python train.py --num_key_value_heads=6 --positions="learned+rope" --init_std_qkv=0.0463 --learning_rate=0.00642 --warmup_steps=200 --final_lr_fraction=0.0 --batch_tokens=32768 --train_tokens=186900000 --max_steps=5704 --dataset="wikipedia_en"
MLP neurons of a small language model. Each row is named by its layer, matrix (down: output weights) and neuron, and shows model dimensions 64-159. Each number is 128 + 32 x the weight over its row's rms, rounded and kept within 0 to 255. Numbers have three digits each. A neuron's up and down rows have the sign that makes its largest values positive.
After each neuron's rows, "fires before" lists the tokens most often just after its 100 highest values on Wikipedia text that the model never trained on.

L3.down462:116114109132109042129167111145084094129082123114097173083142079110094164084153168110146117105079176107079087132142132088084124143106142142148147107107134120152138130176107166102111142104127087073126122126129158049176163133199111163107095076134154111155128135195106197155142080110139137156
fires before: " ", "6", "5", "4", "3"

L6.down438:146104094149148072074155112081071142127106131142168132104117171144155167172114123204146121180119107124098128146103195158103109142076076077088102123123138140115126103158184123150124149150196137148081132125102070107121124155114086167185175157095069075114144106149154160103061120058163100116
fires before: " |", ":", " ", "ai", ".", "9"

L6.down393:142104100088142093096109135159095151154173197111087122080145066130109092128130150122147127182172123194157159139137081099144147085105114123144099156100143157185178099124111114167117120126114072135124109125134116089136144092157110129154126100100074131114087090131123086155155113077074125088
fires before: ",", ".", " and", "s"

L6.down362:081133139129076151108124195136113073119171106142164113110124140112177112122171152167126081161141123160135117094059083152172144065155148086133167136180171117205109174150147124067096163055149166142195118121067107116099170163147150138196138153152125154195103170155109192136191132151126092110
fires before: ",", " that", ".", " the"

L6.down307:151100097157113117168133127188090121126106088147164197174117095143135105153100136103157119095106087104109104117098164141128141135051138124175116120156181070170077158127139144096090159188086121110166044094093124114146174150142104121159084128115151092115130124108085114146136124162166098088
fires before: " ", ",", "0", "1", " November"

L6.down96:113166155123090113130150105126106141127130107125161151104139144114115159097156128134119129149128159121135126117072154123113100102120191179128089154159138100118144075142144138171182183140105166102117068060110091106100185167121090135050132061158109132149133096196078138071135164111128185127
fires before: ":", " by", " ", " |"

L6.down56:146157142099128104123118098075093117159161109154106155099114061164135045138139175172131140158138139090099147133103162122125105113149164146149096165144119141128103095158124076091097121121151106123101168160105188116137170089116105060120089131145072108119131131086171101159104110118077134123
fires before: "9", "8"

L6.down372:143169140135081096133131088150096095148173127144114161097049088144159113166133118107154061060118142172095134110131120099146157128152149131093102158173139154156156062143152099130110084096147170088145136163148132093128148155134124134143125140170165143149166176122114122080074125115100161095
fires before: ",", ".", " in", " |", " season", ":"

L6.down235:088123076183185144157124171108082167117191174159130112094112133080171123174116104127113101151080169121167129127181117108197172153095182111119156099161111081103161186097091116225161132149117089153143157070159123096131177132094130133097196075108107125147122140106156105124172103123163105153
fires before: " ", ":"

L6.down494:133099119163154121144040180120069104153121192090113156089155097118117069111159160092155086117133135075110049158175108106151144122132130094173146119100160091073116198113136175121146176133161119127157149065114166187103168139142133166125132109120195090110117123051093133091098111146146126171
fires before: "-", "\n"

L6.down50:141103128088146098099165138083108130131153167141097114096126141189133175159121138148089202121117127095114149162150189116157118106189180154152133128130180146118115082107103196115065087080153171176108142084085142144140095185175150147188190145120118186116182130130133118105130072125110150152
fires before: " |", "1", "7", "4", "6"

L3.down189:141103084126109113147158191125070129091148138079157098140087163148055110144113140136120133078159127139154202165082147112145130112126086142075183107067154142143099111100117141135152141093142171154095164115188177068127084163098122160071098153150081210166171191126112101131115157166108136154
fires before: " |", "|---|---|---|---|---|---|", ":", "|---|---|---|---"

L3.down180:137112170113135068106045077149090140109127122097114149116077120174126172132180144143170108094175165075187063089162119179077149121126163075126074071134074127087139101130164120140141127136084066127071096115170186134138105098125074121154080187164134127100111117147118156071072098134098105111
fires before: "|", "\n", "us"

L3.down31:166127094147128146146112121093074114157128111131097161128152140144107099166125163128137140131156129155088061124128103103094121125103116125125172182135180125144088156194136172108115146177144191087114105058130114077130160139105188089127093119112109106137103146074079137195084158091178170125
fires before: " by", " in", " to", ".", ",", " as"

L3.down91:126135110107128138114120109111146122160109167120148115107157158144151139148168153129152181122098119133181149132121119157138137113128125125133173130073199155178140162084140096085161158121118156152128095161085150077198157147158087111203120148143141122150169197115192104133088053118108151143
fires before: "|", "===", "=", "==", "The"

L6.down202:048139090104112128136151084136193120169165124081082153128141108116093142157147193201117117146110113182174160145123127123098094106162133151153113060118130166104115140179097151128084102197109110170168152140153183139100216125072106187127124151088110142071128180107156110130071133131137161137
fires before: "3", "2", "4", "1", "6", "9"

L6.down291:098154096116127111145178150111142134141118093097152212126101113085139140189092078138176160140135087110171118174110156113068124134100145131145099082130122110172141165208181077120111091110093130144173095156152156111154125116086143143138133111141129132124154135215126067113173142186090125125
fires before: ",", ".", " in", " and"

L6.down414:097121158187147082160099092155093149153183103046106136110135102170114137102130200117080118148127156105160093099148142138103108144071098100157163124158101083137138145095153199108099093129164109151153085120110121171090080120118200144147168088144141106125125077109164139105152136130099101129
fires before: "|", "\n", "-", ":", "2"

L6.down14:106158144084084092120164140154141164155187072139177148160116106135119109152097146158113137195178124100118054138148147158165172095103082177062091123145169136127094112079073126117127093132120162096094142123129111142067132133147135103097176152095193075146156147109093121118113118129132158165
fires before: "|", "-", "\n"

L6.down61:109157209080160127077125194172130164127092117124181110095172158172156157053150103141125164177046093140134094141123107101132090096099103144094106164120162149113108156103134117073139162137135126103061146172092162142134189078151125110104162093070127111179118147058172127131115105107146129105
fires before: "s"

L6.down293:030144143144138154139091115131092164153098148125178064167197110087114157159204173126109094127142081134158137127118096170138134092108132146099121115131116148115114150139101118097147143145125065169144139174135133077141048064117128167170113120144131128086079101061134162210153133134153097152
fires before: "-", "\n"

L6.down238:133106107150142123039047158097165147135155193150108131138145105073151146129139072113083116148123112154068117154172109080174154110167104146094125081124088188146101120129070094135176155175112172123161162122076134150106148162060135149121133077119150135171117130157127157094180127037154163143
fires before: "s"

L3.down238:125180169110090158186190115140164155162129167134112105129166104192113164104086149123115115148130069071101136124115174126129111111137137117119176092142129140112117103133137082132146113127138100134204137171125147164108107085168115149086163145165106145062102193149109082137131131077206155168
fires before: "2", "1", "s", "4"

L6.down16:108125143175143113120148132145156100132131121114150099178177169103133132165126177199105121160144144106154160130113097145104133059123089105138164109153137086144122078125168141106124108118160102237083128160110167155163072118174117166177139132129133117106144081130193132145095120040143113116
fires before: ":", " by", " |", " the"

L3.down85:101091139148192094125094155171106119094128142140035089042161096111129048137151162108124128168120113106129083159080136139115088196084095081173076112137102136085127181147162146144130197079155054142158093076128114112149105122171102172118147119083097135090104093116096104171145119148142080168
fires before: "-", "\n"

L6.down440:121090078103093114174142131127210140115145144114133149074137166133151084164160163105156123121136164124102176083116117125189066180107094189068113118156095214119089129112118123116151067108199137123117100128139177139123155169132135153146096074114054148136163116140106101141181128163134112122
fires before: "7", "9", "5", "6", "0"

L3.down100:104183128138099103136113135135173128064145133051146118097145116070087083139145182123153114160094151163116103145119111118111175096112121120168178181087128176112062172120096156136073115080133080129104156119179122151143110128135135178129170123110108110145117078172183066138123097100159158162
fires before: "2", "1", " |", "7"

L6.down453:141148121145095139113105097161123140170093091126111111132121157183089099116056157144151118128187169119106183149168123141101090172152151159184110131142086099143124154086098108157158066085166158074171155113185147177128113082105130083109122132119109135130146065163178187120171110167136090085
fires before: ")", " –", "–", " ", "8"

L6.down470:141110196124114153190176158150130114147127132153072084135113102125096104115174102165096180140167150066091098170113118128151131175119155156125160142118157163115120117178127143109102164141122086100114165078082126095107169099167168178156162101114143175163146155163082152158131095132156128102
fires before: "7", "9", "8"

L6.down388:189145093115133043103139123093164091110097154142124137078179111160125154140069116135135133113093114156052075110168114210192159163137110123141114140134103110122109081179097103175131122079177096150091095128093104149176130108156113163119062073086151132157101129107146155092121065065102159119
fires before: ":", "7", " time"

L6.down213:145110143161117146142121133106179113125130098138054086133054105112175132177095141151139107076097146154149126147117147136168113081156114148107124143112085095152190154073156103077160161159098090149136087180117128118128121181136130150147154146125127138187108165152161066133127114129087140141
fires before: ",", " the", "."

L6.down230:181135120152133147150139116149163202116085122111171209152123140128114153144128150143080140152157118190094118121098106086045136102110194107095168157153157093139087141104116196122111089161186156104150110077114116134117082111128174158133163092145067087149116149119119133136131099164131111072
fires before: "0", "1", "s"

L3.down469:124088195170132123181131108129125086104174083127186080130139062122147100170118147146078117112168105149100157118125137125141124139130141116161173207096130096129159111063133134107159126154112145125132161158177126182142187121172129162071137112154157121147134167077125123054060187125140094098
fires before: "1", "9", "5", "8", "3", "7"

L3.down187:140143116133165176147087139124154112142138119114159151154156189155073160125097114104160144159153090131088132133126126103143177059106170046153078173115105134140137083125115121155103102136068156098187144145153165139127128122128073152172143137129079154144176149095086249158096156100157119185
fires before: "1", "2"

L6.down448:131130130112083070154153120118128175128137134150191189170153112135094140175095158168116145157117161180106140143133104130119171103132123119199144122106104113142158134098151171086082135122095127163087154140109127192088096153094190174135109097183141182097128083138190130126152127206112155109
fires before: "s"

L6.down158:109166137110165135170159091166071114102088131157116159199165121156125150107105188119109100093086131136168148162107176114163166150072052124114138122149142187137155140069203137118085064094093152105114131095190164132152146143105114169174104100074136153102198137152160089092092143116131080107
fires before: "1", "6", "–", "5", " –", "7"

L6.down5:126090103176119140113082120142136134122162107173078108148074141186139123114176138096060097179102083147110097185124133109147126127155145178122160144136125126114148054161113120095086122036120110120151108159136121164117158200097117082136159065092103138154082138119123169064127167139093116175
fires before: "9", "8", "7", "1", "born"

L6.down126:100123044117134099121091165085120169155120110145127167148137141179115122069110083164075107096114126088066169159071147088144109105140195105091173179157181160131129148150153108123183181177152085141136152139116094094158090138159120137094122115142088144132124121148093127161092158112183177169
fires before: "9", "8", "7", " was", "5"

L3.down175:114189140179160202099129106101120058148134175082083088176182079169143164115106120202140092130115100168165131094131095095157176107056131135118141144105063135152126180145113127088154131131155099131182109085171132123141136112102227099172142143090119130161155100097115156075130140153143083170
fires before: "2", "1", "9", "0"

L6.down245:173118164127167160099168120167107125102105197142140156122084137155163070173157180153107094174150154129079101110141111108126116130123141136140168094114124139108105132168140101108168074116180126086131097140079141081179130176048167115139102109190158097155142142190103059118142167128167139095
fires before: ",", "==", " ==", ".", " in", ":"

L3.down212:166170120133154190125146111098139128141100155154125103126129142112119161109121125080110127099153207135174069178171148103129115127171150136145096122123111120077171103131164146164202124164185110082100150111129069180194104161140136109128143135166127127144102099084127138133152212128105152172
fires before: "″", " |", ".", " ", "′"

L3.down349:112118112140141080149150106118152123076119113179211122114131135115114208169137119163145082176156122164167165141061110089120085129124143146147139121108054187137147135167128138095106097137124141142118103078153172130126160152137102118104109137104088088072103090074128130149053080098148159114
fires before: "1", "3", "2", "4"

L6.down250:126129134124165108148110109118084144092189112109095135136184136176116151089125125115119128125093134130180089135134126117188175178097169150123071116126126165077107134081101079109110182056063108181073132185147193053144191139100175140132118142112077153137115099132110119100104101125124102207
fires before: "0", "4", "6", "7", "9", "8"

L6.down370:136144100066091141142086141128169152094164167174097082138110128183115112104117130109150169148097120135131123107056188081115114097138134116115146138164129118112096148119154107195123149128160122181181104145122190090141135039125137098128125092087134154138116059131180117101051111190128179114
fires before: "7", "9", "5", "0", "8", "2"

L6.down447:167108088107086184116150142095116084101152154141094111097131182092150106103156132140128126150141146067145080125155186192129144092121192067162156134114155138058135098134118113113166146176124102116120083101130164101159149115194125121141123153124120128158098088110076093156114152100076107149
fires before: "1", "2", "3", "0", "9", "7"

L6.down123:121148117107127139152101090145165174150104107135128068167053111118140096101105161160118065087118086090177184139123111139160058119121138178143074131106134063139161164155137148106121119147155127170123092088046129102151143143113155117118127096065097098082097118131173074139161120096158149195
fires before: "|", "-", "\n", "7"

L6.down209:179127155138153178097059178111123109149092162105075136078117151149156093098136121119078160128056141133117216106066123103130132137109138133177146100153098178119145163102108123139143177130144112123088153104122110160134109163130114090080070178109134139093125079092135096170092095119095112118
fires before: "9", "8", "7", "0"

L3.down289:095120122171163158115130134196068102122112156172106087151172159170097136139162132128141087114132155086141118131133098103138112151125150109089199135114141087101106137121060043154089135091223091145138114164173130108105111141115097084152093122066120088086195088148100140164097130173152110144
fires before: "1", "0", "2", "4", "3"

L3.down248:134127041187058118116112077130162061102165174159096151124152145109141133146193099197179129092176125176153127122099124107106084133125128127096125122143105141148162140201066135103132165125109135097113121110144071058155187161088099113149139098079104152141146135149095140159091124145150077160
fires before: " |", "0", "3", "1", "ore", "4"

L6.down40:133088088195130140169156132133114102088157129125087114106142123102187141163147133126120148125143203123099150134158192148157117132137197143174097116109156145129087117127164118091178156122149162064081070135132045154077196179104106131123168159122124205152139092096140140115152138144149128093
fires before: " "

L6.down348:105141170074098164128139136081157151149105119139082123141076138163066149073151121181111185105100114098073200161101178117096156097108147080118131132141158107131111106131112145108164082153124150167112123143121128150136099109113118100124154095127135110150105134069099172149152102129134136116
fires before: "\n", "-", "7"

L6.down99:198138143118059148137106089099095139149113087171081093104154183138130138189158172135117104130109079107107143132155104125074143161103139119147104129168118166141139065165154097169160114101127099091112151118095144096049081182165104101180114140145124204121150101145155101182153091123142149148
fires before: ":", " |"

L6.down339:155129078154119154104172070117178135155096110137184134139107115163096106131136124092117128107106130186158051088163080101189135115079127148122147160119108135099138166149063124121149087136057086174132123085175097180181107146213167135092167135118118101149128145172080134160161151100124115116
fires before: " ", " the"

L3.down367:114084125106126135101115115148165096103100084148145123132145143181173120158140049072120143201159090185126108163122164130149152109090144125127160108123044134162112150169108175114156178129146107131166154104138114064089120086143076153137146116092180057120173168098099118149135120137064146140
fires before: " ", "-", "1", "}", " in"

L3.down258:151091170112121114146140111113070116053185110139191171149168078132135112102142160141071151094154062162126120150113062145129108165129124115160128105148125102130125128116116155175122066117138130096074144190134119096176160094146144133122099094149132123105111118169153151129149106092090059146
fires before: "-", "=", "\n", "==", "==="

L3.down345:133128140110114172133133130203137185164105158098127204096125123111118113161126125114078146114174075082176125146135098087100094132154176146113147128103132124153116110133125149095153130133119143102120109093149118174120094167128133117110185141083126100124113092188097130140143090095120146154
fires before: "″", "′", " /", "–", ".", " –"

L6.down299:082082123126151054074149136131152080098171170088143137149128142164183082096113111187088137117143130107106177150110101114124071142129126120109124134101187126204175159118113145104111121110101091191161081090106144122112066160177162141164127151151118191144097149091157141212177142129103147161
fires before: "===", "==", "|", "-", "="

L6.down193:140116146110128148122125183131171118118148062099130137096171172142102131148137122131141220149102105066138198151126115171099135098130145143106115145094116123187129122179154156127128117120094099127096130097155184128122146132137166102083115092144124129135110100182204078171127097173200111164
fires before: "5", "7", "0", "9", "2"

L6.down168:113175179130142133096095127081127094079153147156103158123099114094151070157161135153180100114090154137081147067114128165108090095170115100120142118097114140140196171105105112135080224113161075168162115150170164148103122154157127150089167110149159124114154094138122083144112120140099101068
fires before: "\n", "-", ",", " and"

L6.down211:077146180186089142136121136071130138146149164131125117099096179124131141096109121107181199085167124068092096097044080104141157115135199147170191132158167121188067169129121130164101139144131094113093094159103122146102150157122155110113102177042183120093124094134168122113123106145143113076
fires before: "\n", "-"

L6.down354:129129112137155080122146109183114134178091123162161145128104102100087057154152128128153157093125112130133118107180152125146156098160110152130186185149121118108149154174160084162170162150069090074178132067102125107158144175165171116082165135198151159138130108172129132182191148079148096095
fires before: " ", " the"

L6.down148:173159134138137089130107172140102147094115185162147113143124124121222114136122094060175125124094111150101082101140117105143102108120100118126117150133096108116116109183098074134145086132149166138123098106094089105083127049104140141104130109152130159121034135172142108194143087118124139094
fires before: "0", " ", "9"

L3.down338:150107174163189159126216091169138089150147142098144078155115090149131127114164161153103198145091058139111138153118163139145120143087095128132172115092092149120127124121126181117124093125137127095131209151150191180134086145163195117163114053169178142170106140113146167135103133166136195114
fires before: "-", "\n", " "

L6.down459:154134161088126153110108148177128134150120145110100111138123163143167125079147109117101096136172171156084101132064119118132199119075162170087100158075123159160077195116165135152126101103094151080143176103149187129176184123130105133141150161136130104112128146159099177155100129146090175116
fires before: "0"

L6.down305:107156117196153082143146110098127142155159086165110166116138094149139138077173085147132161086089161130124125159105101170150112150100103161094157088127106191133120156105119121118135195085083126080139090121145141196155112182094110095146051138121126131133104154193152187092142144150172101124
fires before: "1", "2", "0"

L6.down446:157113149172068189098162121104120147166105144112109129055128127139077156104185094126131138203149073154088205185156119128064149125095146138177177092102141148153149140152158092146131152100185165137142109121141150132091136168121125068096118175095157087119074146097115164120118175157135160053
fires before: "9", "8", "a"

L6.down82:137117094094194144138161178096081121092111117129090124105125143141059132129100130201086106104060131141127078130148136152158155096139162150168142197129093143157130121139222086113161069112150104170054162105170118119126113176093126118176157136134119114119156073129153121163087145123159114083
fires before: "|", "\n", "|---|---|---|---", "|---|---|---|---|---|"

L6.down318:081154103141145146186134168195170183120122097149118121095170138107142103119110047088161098117166146147141126163116176116185131114168099149170094170116127096129079136096123169170086124172109107123119125083119142066138176072135072119152138151059156163102169154130109074162113156083233175149
fires before: "0", "2", "1", "5", "3", "4"

L3.down201:147141086082084205179157108107119181166133127105161146163106092141107147084201096206111161124171122104145063132118138136147120097089123158133122135129111112125162076117120181087102188152132185140063111144098095174117133185076181159201141117171104111094135119117057105172149131116103146157
fires before: "0", "4"

L6.down91:119142136151110180163155144131087124101099123151161091173080114168191116034144106107151083125126153117111077063170119116143137170131152150142148116080192085102136118141082132163146117155099126075139144105159100082159116152078101107048107081115159106126118121121193073095139089142171120158
fires before: "|", "|---|---|---|---", "|---|---|---|---|---|---|", "|---|---|---|---|---|", "|---|---|---|---|"

L6.down434:130150145138130168100127126105120100125134131136159104110098179170077127082139149166106141145162125095159126117157172129158106166103113138148065122161101151103114094131175136107096100143112052129138115154054109166131135165154090144075112158167131159111120153149169109131186149190180080151
fires before: "|", "\n"

L6.down39:147087120177097148197105131156133104116101149155080125105090090128160080103152086163157083047136056123156117082153129114149134101156137138121156151150147118140135160133123103096164153085134156163100158130137125182129102145098166110092109100140100174096110090111178110145119125154167196145
fires before: "9", " ", ",", "8"

L6.down288:162134168184094078137149088102126150117081156073127084074142183130107206061128151129128095066114111104131118111124132084158131187176124165150212143145129178086099068110132131138126156146093124134152154131123080099125132118120146119142193148117140060134154101133140084106147118147166120052
fires before: "|", "|---|---|---|---|---|---|", "\n"

L3.down394:145094150143110123165156120145133101179115144173121127130150108170130113113090077144100145115094187080135154107089127134089129182138102115167091128184176079148158176143175063119036126078136071157083108136067193141105134106101136118141091135078126117124120118137076148118159095106081119106
fires before: "\n"

L6.down353:155102128132083125115169120135124133100103161129147139089112159150109135115077123126118076132156146136152138153149092145173126092090070129130144167105132129061169074102117121084083129114164154084121161111140082137161126105151159121107072148142137164110121179121104143053153066127177122079
fires before: " ", ":", " time"

L3.down440:148131119037120160104100090124118122122131060119126137181163108117138118063164150160095118150136115127132081122154151056117139128107183110182097087084043132123065133155089113106084060116182183090080182116152105100166153101094136160086161084161137111079131095110109133152136111153170121137
fires before: " |", " ", "1"

L3.down200:144187097120106115121071156133174132114091094140106128117085153169152123115157143098113166127122103122113138146121077121085120097100149135112106121188093136126088133072100091090115146221143128114179149139071121105045140056127146126185135127126165119136107126128134139137110190153151155112
fires before: "0", ",", "1", "6"

L6.down425:171176134067131145099120143154130145124127164122106153128185132147159100110114151075139144200154072087101164154132163068117140102124139132105119120135123082106094105090176087131159112092138084175105142155086101122168078150137114134069155163162119163081158117221105096061149155101200121142
fires before: "0", " Gold"

L3.down445:138124097105120155080102091143170178134064093150098157120139075151132168126148159121160151112120136139129121122107189155118139179062192152111109164144112150106135159126144115154093109139129101120159058143101125139126128156112107149118107150148146135064057084173085142110063208208136076208
fires before: ":"

L3.down228:104179152104104154135123114086096081096095072141138100149103095158161180144124141104130112142131147142099093167150161139080126122069179171110168135126092117104119100154083164193139105107121109104122176173173161138105147107167191106205160080165095077122094163127158098087088126120130136159
fires before: "==", "===", "In", "S"

L3.down101:139077119190125082182096078107162097119057135088126129109100106105110116227155091186144087134095120116125088144103112104121117117128103097123133138187112093143154127168140183078117137161069187156151142134097048122118158167098201153151160185141148108067129132175120125091177140181121080110
fires before: "0", "1", "2", "3", " ", "5"

L3.down205:154127127061111104080191154115113141137129050162147137128155110084141149100101088169135178164142116150071138124106154147199148162192153130166107117151157078140132093120119117103111183091048145127122126111095091054124133080125099136157103150198107153108134072163100118115138147087135120136
fires before: "\n", "-"

L3.down447:140126137099104130105146140057140124100112160079140147091105180099127102133147126084166094180072147117119102156125094163154151118124152100122126089167125176140156121156169163104171124112074095141102090147127148170154161113145144124101159124098146135126140067144158106091135144128108149142
fires before: " ", "\n", " |"

L6.down273:125138175128170096134161092119130106068168047130104106109125134119121118120150127091167050119134145125151109109089079114138117136093101092138130148089155135100106103079128120157201126155140164172127153154091149111172159091116088115142104147160146115107071131033160082123115118137158133141
fires before: "0", "1", "9", "5", "7", "4"

L3.down379:114114080159124109117156097167139140122109091148123147136079102115165173073111071105127112146158137164159122132117103135145112083109102103151125123129154150130088134108194155132182124113161135093176142138103130092117165142111169108117136106110092189117141059110116119147118091152202137120
fires before: "\n"

L6.down278:093118175106103073152145150166192161177137090166155102123100146130120151108097164091164147124151107122128059115177108199151113186114117160092086127175151126112191155104158096086159094096113107084098113117132099119096141109114166175160099131141081160149102132153152199152099132143079148116
fires before: "5", "4", "6", "7"

L6.down466:131090148153129113108109163071127138150123117183129047156129134164116133188161135116153111176125111082155120133117144195178128122139153142166166139114081097141133151122077147083064145108115115182096119068099095178150179147162144103145113072125200057108112143120128067114113122091188135109
fires before: "1", "0", "2"

L3.down483:103107091119099090113153127166135121110129052150140148151116149163047134147069130149125074087183111076111087117109112098121079163140098149102157167133128119136099160160170168120100124052143132109119149112078135141102124209143123146184130089145117130102117116205138162138120115159145118128
fires before: " ", " mi", "\n"

L6.down286:151097142153131122136175149157188180106128111152155099125111120100135113111130139173109125089113172142204165073115168084147157150152131101115094115134134135149106147162111198170154156136100042171196158134131222093094146139125110108115164153154109152095128141155128045093062174135167172160
fires before: "8", "9", "6", "2", "7", "3"

L6.down86:060157117163103119069107146125139137071114136195149141155109139130120152096142111164118140104172120170118084121138038136119104114125113173140127071120115114077077157096162118101164108166128124116109156094146137115176108112102152167150147127134187090089126159134139185111078115102155176136
fires before: "\n", "ve", "0", "|"